Part of a small language model's weights.
Size: width 256, 4 heads of 64, MLP 1536 tanh GELU, vocabulary 2048, 15.9M parameters.
Architecture: learned positions, biases.
MLP neurons of a small language model. Each row is named by its layer, matrix (down: output weights) and neuron, and shows model dimensions 160-255. Each number is 50 + 15 x the weight over its row's rms, rounded and kept within 0 to 99.
A block is one neuron, or neurons of one layer that tend to fire together. After each block is what it responds to, as a language model described it from the Wikipedia text at the highest values.

L9.down343:68 42 45 53 22 43 53 64 53 34 56 37 67 64 38 40 39 69 39 79 68 73 69 47 68 45 28 45 67 41 27 57 78 71 56 42 73 26 46 47 46 34 54 39 41 52 69 60 37 56 36 48 32 69 67 63 38 48 66 49 59 31 37 70 58 42 86 49 48 53 48 39 60 60 55 70 72 25 84 49 34 46 47 73 39 36 44 49 52 15 41 75 75 43 35 64
L9.down1309:91 50 40 79 53 32 34 29 39 30 69 46 47 42 55 61 58 38 48 49 55 47 41 72 36 53 49 67 39 24 48 68 34 31 18 46 65 56 55 38 31 48 55 43 42 59 41 69 28 40 50 54 46 45 81 45 54 26 51 37 48 60 87 44 55 64 76 37 60 61 63 44 55 71 78 38 34 52 99 56 34 27 48 41 30 56 57 48 26 36 50 40 60 42 56 61
Responds to: Article "an" and word-starts

L11.down275:29 75 41 35 63 33 70 61 81 30 44 53 60 53 64 51 34 50 48 61 43 48 70 34 38 58 35 26 77 41 84 47 66 36 52 55 43 79 77 67 23 46 38 23 77 55 38 44 66 47 57 20 56 51 54 41 43 36 62 58 50 53 55 21 32 64 67 56 76 56 59 78 49 64 25 55 44 43 44 68 45 49 79 39 29 36 86 64 32 49 34 54 55 69 48 49
L11.down413:56 54 78 60 53 51 57 36 53 51 40 38 32 60 48 84 35 39 44 59 58 44 28 32 34 63 40 43 42 50 43 54 57 41 49 53 70 66 74 41 64 42 67 57 49 64 47 44 46 41 52 44 48 44 27 46 30 65 33 43 41 51 75 63 67 40 13 53 43 52 63 55 71 50 45 64 29 65 71 71 49 62 57 50 62 51 53 79 30 46 62 46 53 95 42 64
L11.down447:36 31 31 41 70 41 38 63 46 55 36 56 49 44 47 31 39 80 38 37 32 68 33 45 45 54 60 45 77 42 75 22 13 58 73 30 52 67 44 71 36 76 31 38 46 71 57 61 57 73 56 28 44 30 36 44 23 40 31 49 54 48 22 33 54 32 73 49 50 50 47 41 39 48 41 34 58 71 59 66 38 47 67 37 78 60 74 40 51 49 52 66 56 30 52 28
L11.down722:60 85 40 71 26 45 47 51 51 05 34 43 42 39 40 47 43 57 84 36 49 72 37 41 60 58 55 74 33 47 74 45 50 41 44 39 78 41 54 57 60 56 56 64 40 52 57 58 30 71 55 45 35 27 68 68 68 47 50 69 65 71 58 59 65 34 52 74 39 55 22 09 29 25 60 50 64 35 70 49 50 55 63 25 41 44 37 53 37 55 49 46 26 55 37 56
L11.down858:57 53 35 56 57 23 61 38 35 62 49 76 45 17 43 40 55 49 64 44 53 56 56 64 70 44 57 19 59 40 28 58 52 38 47 54 64 47 46 43 43 25 19 66 48 20 62 87 31 44 73 52 59 56 52 55 74 50 50 51 35 62 46 34 67 50 59 40 49 35 64 14 34 35 35 36 65 42 63 36 57 42 47 47 37 31 44 35 41 33 62 71 47 39 38 41
L11.down1011:56 41 40 50 46 14 71 55 65 47 56 26 50 34 49 42 55 59 66 32 67 16 40 33 39 43 39 61 47 88 77 33 39 61 67 40 33 32 44 37 46 43 60 59 65 57 71 41 65 39 41 80 55 45 34 68 66 44 62 55 45 79 49 51 56 46 36 50 40 21 57 29 52 75 72 68 43 15 44 44 40 20 64 54 51 59 35 73 47 27 34 55 69 32 47 36
L11.down1309:47 58 44 47 54 48 38 44 63 46 55 50 34 40 45 59 33 52 48 70 68 78 61 39 37 38 44 29 65 49 53 50 16 61 21 43 29 58 53 77 48 34 62 68 47 31 75 62 62 73 67 58 63 44 46 49 44 48 39 58 35 45 47 54 29 67 43 72 22 43 55 33 56 29 35 32 59 66 65 63 42 55 48 40 34 41 46 54 53 64 57 45 72 82 56 42
L11.down1517:70 62 51 73 51 58 60 63 36 68 45 46 55 52 38 12 44 48 52 49 45 56 43 56 18 31 64 49 70 61 53 62 66 45 51 46 56 64 31 40 58 51 44 38 69 55 58 49 37 77 70 42 23 94 54 35 43 47 45 46 51 60 40 54 60 32 33 49 45 34 31 69 42 59 37 45 62 62 01 53 67 44 55 67 47 40 44 44 31 55 53 53 64 53 37 24
Responds to: Sports stats compound fragments

L9.down924:45 65 72 43 76 60 49 52 60 38 51 47 28 44 30 18 54 56 46 58 32 25 48 72 34 44 71 66 52 45 46 50 54 43 36 34 55 53 32 77 67 50 31 47 32 37 53 62 72 41 45 43 68 59 57 33 50 05 53 28 43 66 59 63 43 43 54 65 48 33 52 66 36 55 47 70 40 25 65 29 50 41 61 51 46 26 47 66 73 59 46 65 62 38 62 45
L9.down1341:68 61 58 60 51 62 51 70 43 50 68 70 53 52 54 53 20 74 68 52 53 51 62 47 51 53 74 41 43 50 31 58 40 55 50 53 52 55 52 46 88 36 19 26 26 40 47 38 57 53 44 41 28 44 37 47 47 51 58 40 57 70 06 26 62 24 80 87 42 30 39 52 48 71 36 72 62 29 60 51 50 66 70 73 59 56 30 53 71 41 40 31 60 53 30 54
Responds to: Sports team name pieces

L11.down42:52 52 17 66 67 53 53 21 28 57 55 48 59 48 74 33 58 57 43 33 47 67 69 39 54 51 60 63 41 53 25 66 29 37 42 64 55 47 35 48 70 70 47 58 43 43 52 34 64 62 66 35 47 23 57 61 61 86 40 50 82 30 20 45 70 28 33 64 57 46 54 80 39 32 47 52 40 66 33 72 55 48 30 35 64 38 43 36 35 63 76 56 50 33 43 51
L11.down472:48 56 56 52 42 52 14 42 40 31 42 32 79 28 56 40 37 32 67 60 30 54 76 38 51 43 50 52 42 49 27 54 87 50 66 63 57 41 58 50 73 66 52 38 65 41 66 40 51 40 71 42 71 55 42 52 49 15 50 60 49 68 37 60 22 48 65 29 35 70 73 66 55 57 35 40 23 52 57 49 40 43 53 29 47 58 37 58 33 51 45 52 25 65 33 35
L11.down701:84 50 39 40 25 40 64 53 63 72 48 57 54 44 65 68 59 59 57 33 32 49 50 45 70 58 40 55 54 45 75 50 66 54 74 37 59 42 63 41 39 27 53 67 50 77 54 52 24 42 74 41 35 56 75 32 44 47 46 34 53 25 60 43 37 36 52 42 30 37 33 30 69 47 60 58 34 32 37 63 55 71 45 41 18 39 44 57 48 60 21 46 54 49 39 54
L11.down735:71 48 40 73 35 41 54 78 59 62 33 47 39 33 48 50 56 63 72 50 45 51 38 46 60 50 40 47 57 42 30 44 59 34 57 54 69 26 48 30 57 37 47 44 73 23 46 63 52 61 49 45 40 64 53 36 22 92 62 46 47 40 53 54 66 44 64 72 57 65 68 35 60 46 41 44 69 78 12 50 56 57 41 56 66 56 42 37 29 35 20 28 48 73 75 48
L11.down768:58 65 58 71 76 64 21 42 65 53 10 24 65 53 29 46 40 41 59 47 68 45 61 54 74 40 54 26 55 55 46 53 48 28 42 71 47 57 43 69 40 44 57 63 63 34 54 49 52 53 38 66 45 42 57 39 32 57 38 62 75 54 69 91 53 48 63 41 74 46 57 66 37 55 38 47 55 55 55 44 42 42 58 73 34 40 39 51 51 48 69 60 39 52 57 44
L11.down920:67 45 85 84 48 42 45 44 53 54 48 52 53 54 56 32 47 37 71 51 50 53 66 53 32 86 52 66 32 26 44 34 51 26 49 37 38 45 54 61 63 51 43 63 61 85 62 58 76 49 40 63 31 28 80 66 38 50 45 38 57 64 31 54 43 62 65 32 70 56 67 50 57 60 41 27 39 35 43 60 44 41 33 27 51 53 68 51 31 08 68 56 70 56 68 55
L11.down1094:65 60 76 31 46 42 69 57 67 83 63 58 19 48 26 61 54 64 50 32 54 45 52 53 71 71 21 34 52 74 35 53 33 57 61 48 37 36 07 40 62 33 46 67 60 30 62 59 46 69 46 36 70 36 50 35 49 70 30 72 36 64 26 61 46 32 67 56 48 16 27 21 43 44 49 35 63 41 37 49 73 88 40 21 56 62 18 68 43 26 52 50 51 60 65 49
L11.down1444:42 29 59 59 67 46 60 74 35 43 52 43 47 53 64 41 40 67 53 59 61 44 38 54 52 35 60 44 52 25 71 64 68 14 49 54 29 45 17 34 37 63 63 54 50 29 41 46 55 44 52 46 58 66 45 46 50 58 13 31 25 80 84 25 28 39 76 39 47 52 27 49 49 85 66 49 51 35 43 39 48 37 53 49 66 46 73 58 43 48 24 58 32 47 45 56
Responds to: Ordinals and rankings

L2.down59:86 49 73 58 41 39 54 44 44 54 43 54 59 58 62 60 43 69 33 56 38 44 25 55 45 49 63 63 51 28 46 47 52 34 33 40 50 62 66 69 40 46 70 56 35 32 44 80 51 41 97 29 69 36 19 72 26 57 45 63 71 58 43 36 43 47 58 37 43 58 60 21 12 43 31 34 57 70 40 47 44 37 46 66 38 61 38 32 53 71 62 25 40 29 35 41
L2.down697:51 59 67 72 47 54 56 52 58 58 20 47 68 68 42 57 34 57 72 45 63 37 68 39 18 59 45 91 47 55 49 47 42 51 40 59 14 43 68 44 44 36 86 15 30 72 67 71 41 65 65 51 72 60 49 32 16 52 14 44 42 37 31 67 66 58 41 47 40 39 67 56 81 31 38 70 49 58 51 49 72 57 61 55 62 70 62 70 40 58 54 53 24 56 23 38
L2.down850:54 66 43 46 41 46 33 39 22 67 58 24 27 50 44 42 47 49 45 41 34 53 64 36 51 58 35 51 61 39 41 72 58 52 33 69 52 56 41 52 61 46 67 30 49 51 69 34 67 52 67 35 54 42 52 50 61 43 45 43 43 48 34 66 98 78 53 67 81 18 81 79 61 41 39 47 39 52 81 86 56 39 31 19 80 55 47 45 65 25 64 59 52 52 44 41
L2.down1330:40 51 51 41 72 74 64 59 75 47 60 62 46 47 67 31 49 45 42 45 29 17 20 43 80 14 68 67 69 45 62 53 47 36 45 17 48 65 75 52 74 41 53 34 81 56 39 41 26 35 63 61 51 45 54 34 54 55 57 87 22 42 40 67 45 66 65 34 60 52 66 47 29 35 42 55 52 51 51 48 51 67 40 32 59 62 70 53 41 64 62 51 72 47 48 49
Responds to: Word-initial "se" fragment

L2.down331:54 41 86 20 43 58 48 51 60 48 64 54 54 31 81 55 30 74 80 60 58 66 44 28 16 45 44 36 44 46 53 55 37 71 25 44 30 36 66 49 11 33 49 53 38 55 62 62 62 47 61 64 31 75 62 46 25 25 56 25 27 64 33 53 36 54 40 50 34 42 77 36 51 58 72 84 48 57 53 71 53 43 77 46 30 63 47 36 45 38 17 53 30 63 53 48
L2.down484:46 55 73 33 46 49 60 48 47 51 54 51 52 80 15 66 39 53 46 41 57 63 79 55 43 51 53 51 62 38 34 67 28 70 26 46 53 66 81 51 25 62 48 64 23 65 63 55 50 38 41 32 49 56 60 66 47 22 63 32 51 58 61 51 57 55 70 42 73 37 60 95 96 59 37 47 26 70 54 39 73 47 51 45 43 52 47 38 61 55 49 51 48 12 41 49
L2.down762:55 35 64 25 63 36 66 44 52 55 81 43 59 67 62 51 52 45 45 41 36 57 55 21 43 39 81 34 58 48 60 55 47 78 46 72 49 58 57 39 54 44 40 35 54 28 23 44 56 34 45 39 25 36 39 61 50 48 28 32 38 44 47 42 61 34 54 28 73 70 45 71 52 60 43 51 44 67 47 14 66 58 61 47 45 30 43 61 86 36 39 27 60 35 57 36
L2.down1425:51 51 58 30 62 42 36 69 29 39 68 55 68 39 43 35 57 37 34 35 31 49 58 23 59 40 37 54 20 64 50 53 42 21 36 59 57 73 52 42 40 34 75 83 42 38 24 28 36 45 63 53 35 62 45 56 38 38 45 64 57 88 40 77 33 55 66 43 56 72 45 66 41 52 59 45 64 46 63 35 42 62 63 46 64 58 53 33 34 63 26 20 28 31 74 50
Responds to: Ordinal and first-of words